config.yaml
n_kv_head: 2
head_dim: 64
vocab_size: 1535
schedule: "wsd"
MLP neurons of a small language model. Each row is named by its layer, matrix (up: input weights) and neuron, and shows model dimensions 0-255. Each number is 500 + 25 x the weight over its row's rms, rounded and kept within 0 to 999. Numbers have three digits each.
After each neuron's rows, "fires on" lists the tokens most often at its 100 highest values on Wikipedia text that the model never trained on. A number after a token or word is its count.

L5.up329:500484499478514501467523527531482503518536485514513473524512472525513497491445537507514531496473465493469521487492551527519482486526428520513518490485503544529474534521523465478480464500505485461513482503536491498450490535499491515514508531514477518513483508440432487495495497510515509509510483519530538498549514451500491479503520488536474509482506497505456479491479517483505508486483454542464478461518490445481500476535510496517490521512473512481511489521486481528484487546481477501480462480537549520486441477410496540460523482465488490490501504503496493520481517503498474496488469455513493537537565507491493476478464531506506516529493527511525512488510509509516516456472499514489544487482530461513493522492486527507475541532513524552510519503501538536496463489505481
fires on: " to" 73, " " 16, " not" 6

L5.up80:543502531508493500490495481471491507498492515521542507535494557523546495521539550447483542469549473499478444518493535505498523497506511466474491506497537507488489547494520510506509471500503490501467501497526479488508468488496516500522508450469505508456475522447537499514501481538502511514532493523508540505524494474511547480475464492519486458465491535468501475452441534500499502538491497487524466541490502492487510542515482498543496495490501526499478503529500526520496519520436478486500493473512473506498474493501504478500546576547451458496521491498516529497534492502522493527534503505513512512503542577447476472488528516517489510507488494486505510483506505526534476459506512507493466511464541481467512445502501483507463504494523516490505527450535514486493509542512515
fires on: " st" 32, " not" 8, "ust" 6, "ar" 6, "um" 4, " U" 4

L5.up684:518523498531530524460482507478490497527498479491504485480497459516519509499505440486526516472468496510501529491463473495494493493505503541509521480537569505497451533520477496496515466471525479477484504504477513491482531482525491492489482528524525496522470503515481527516496504521500500514507484547506480471482503480532474521499534490503467489479505530505516514498506484451501502559554432495508544568456474506471484519527473473500490526487474513468497515538490497467440448534473492520490509537489467554508492512522535467516549480471522492500503559490481502530517526505510491478530487468498493522519505506498508529513526514515486497510531529475502468541487439484557498498529469483478525514461489489428533466541483486520471510477511496483501505463473451518497507532481498
fires on: "el" 16, "ou" 14, "et" 11, "or" 8, "ur" 5

L5.up229:481486489435494519490497475471497502516483503521518543521484480517516509492486471506496468484476430521494483519525517503585516501542538532514494469491503491490494533525523499443526452532501510491515502525488501495542500509500516494533504492487503530507485507512510489500555505537514540499470526491505466515486521494516487522465512542523482477502512490544541540458556489484495494502482467506543495508485490476497462474498504541510517498511459481493503549482490495538505490519495517494481496489504491450538485559516482477499493495505508523480552538527482509517503504565473508524479556504532507526485486511488444499485485516496479493539544557521500509492504489506553551514553518515499528482520510495516474511512582522487531507501494530491494519454475504490523495548485491
fires on: "i" 20, "as" 17, "198" 9, " " 8, " n" 6, "v" 5

L5.up161:579507464489512524494505471503504456524489499509544467502480490438496514469515494499520496500482434465495451497525533527486517522508485524465492523537490529501473503510524490472437498466472511490496463456525485520498522494484449493501452494514537544548575511483552479500523534460490519492473487525513505499488483493531513520487491539512548537514497509509439519517502538484497509502488550480520532504487475488511478534518516483523470501482478539555498513547507498500496472506489500488512446470488535502500544509494496485477532520509476527492486540523476446535524486501492485483523502515487516488433489517496497524512487535455487510483505480527481530531514517512544474529471472505498495526503514486515503502483499482528520542518470528497476514507515487485488523521503463
fires on: "-" 30, " pro" 15, " to" 9, "ep" 7, "w" 4

L5.up11:491497449495471478477493481501488479495496460511525470494498510468521510496481536509551489535485514490486503535487514434491489481499477511476515508477479530557483502542497456515553491512478462587530474484537514500496499534533519487507496501484483510506537501484494539485495524475519483550458521491516496479498513469513503544501507510526547519501418488519476486515486480502505506504457505483474509461512505465454514493494514529491508450508507511502509521525519525505507464511514577473478483488487528499452490486479484496518483490467500519503515469513539486510539480506525486507507506493473535495518505483513513527510512520523541517458557496479516558461494517480455521449477532515511524503499496470519499473510482520531551514499470571502522490531518469524497487465524510
fires on: " " 23, "ic" 22, "-" 7, "an" 6, "in" 6, "ian" 4

L5.up480:509474482503497547520506491487561479475540462514485500501523516470470517470462503510517512497531465484482524532481507467535516530487470520469516501508532500499480467553475423506505512483511484469473481495509472428497501518485475432502529468518515522532451489470495502482513525468522506496535512487463522519510516537546522513524514492527492520511493518489514514501497487487520539495511467494509471460507484511443501463472528468508488450528520502528527526525509482509534508485489505498504509487528527553494487482497523519506512470475502492442550472492526495482501471472520495497515475492529510505439507476520512497479472514513526487500512505477466465525478535530518460528496494430532517565517483517465533460507541491504520503505512497483524508476517510497445495529531486
fires on: " and" 24, "-" 20, "h" 8, "o" 8, "ar" 7, "B" 5

L5.up600:508565502489571485489554460501484490547505468495493524464537509507514469513497520491526526471523499517512509501483475515503494516505465505504513517497456506527536495469525496476486573522567489485462499533507512548451492519512508506516480492494520555542504499490513483498509471514493517453489524493499549535490503505531542486472469487518485500532510509515496497512497515478480560509500469507487503531559511538442510521486490499473527509495510498498518501487495533486561519462523514475520488511512512497512531492518499511517504495512488480455505518533487535474521503522517517514518505528464562501527530489517518487529499514531483496525567502459450488456483458545516490537443498467518513473513508498495491463475496511507469442498487493504486483531479507504540479477488526
fires on: "ect" 22, "act" 8, "y" 6, "eat" 5, "ress" 5, "ess" 5

L5.up703:552501511514480532505505478457492453517506490513531474491530485494483502531514510501511521508511437513450533499520492471488521508493498513511503495524515492524473483483484492508492440508497473477503465521505496511505493534497478467529519499502498486560519497482493553535531529487535533491522466474510537509439468451505486501536497484476512494475503524492519529491471514475494504477501458516473489470504491535491487564510515517548500533446473504520511472542509482494493502491503500524469507544520482508497490507490507516502509483510465523532517560461468498482500467499540509464507455511475478510494527486534502485479512484444520517493441474526485551523487559521555469535512499460476547507507498471476499431488487489490466545542520523504512509496530526465507536498504485
fires on: "\n\n" 37, " that" 15, " |\n\n" 6, ".\n\n" 6

L5.up732:520499474511519482479536476504493499544504525503521505579491534516499478482499527501518486560493491515455485478470469498506504518472493493449501508511512526535515492530481500525522494533498464485454493506481503486507459509462449511496517508490493515487526491508449476459477474534501527509513532484461471569544474444484560513508497482434523504508472524525510554502487499473497505517542479477511471463482461519483516516499508484521510491515503446503505484512492518482494513498480548572525516507510493501492515544490534505504506512523511504546561469510506468506434480502484463466495524522494515477510509515469514490509524501488540485508481455497517520487519450485519527500503519505496511512492516518480454517530480498506509457520496496473474499497490445442472514538507516
fires on: " he" 15, "he" 14, "e" 11, "re" 7, "v" 6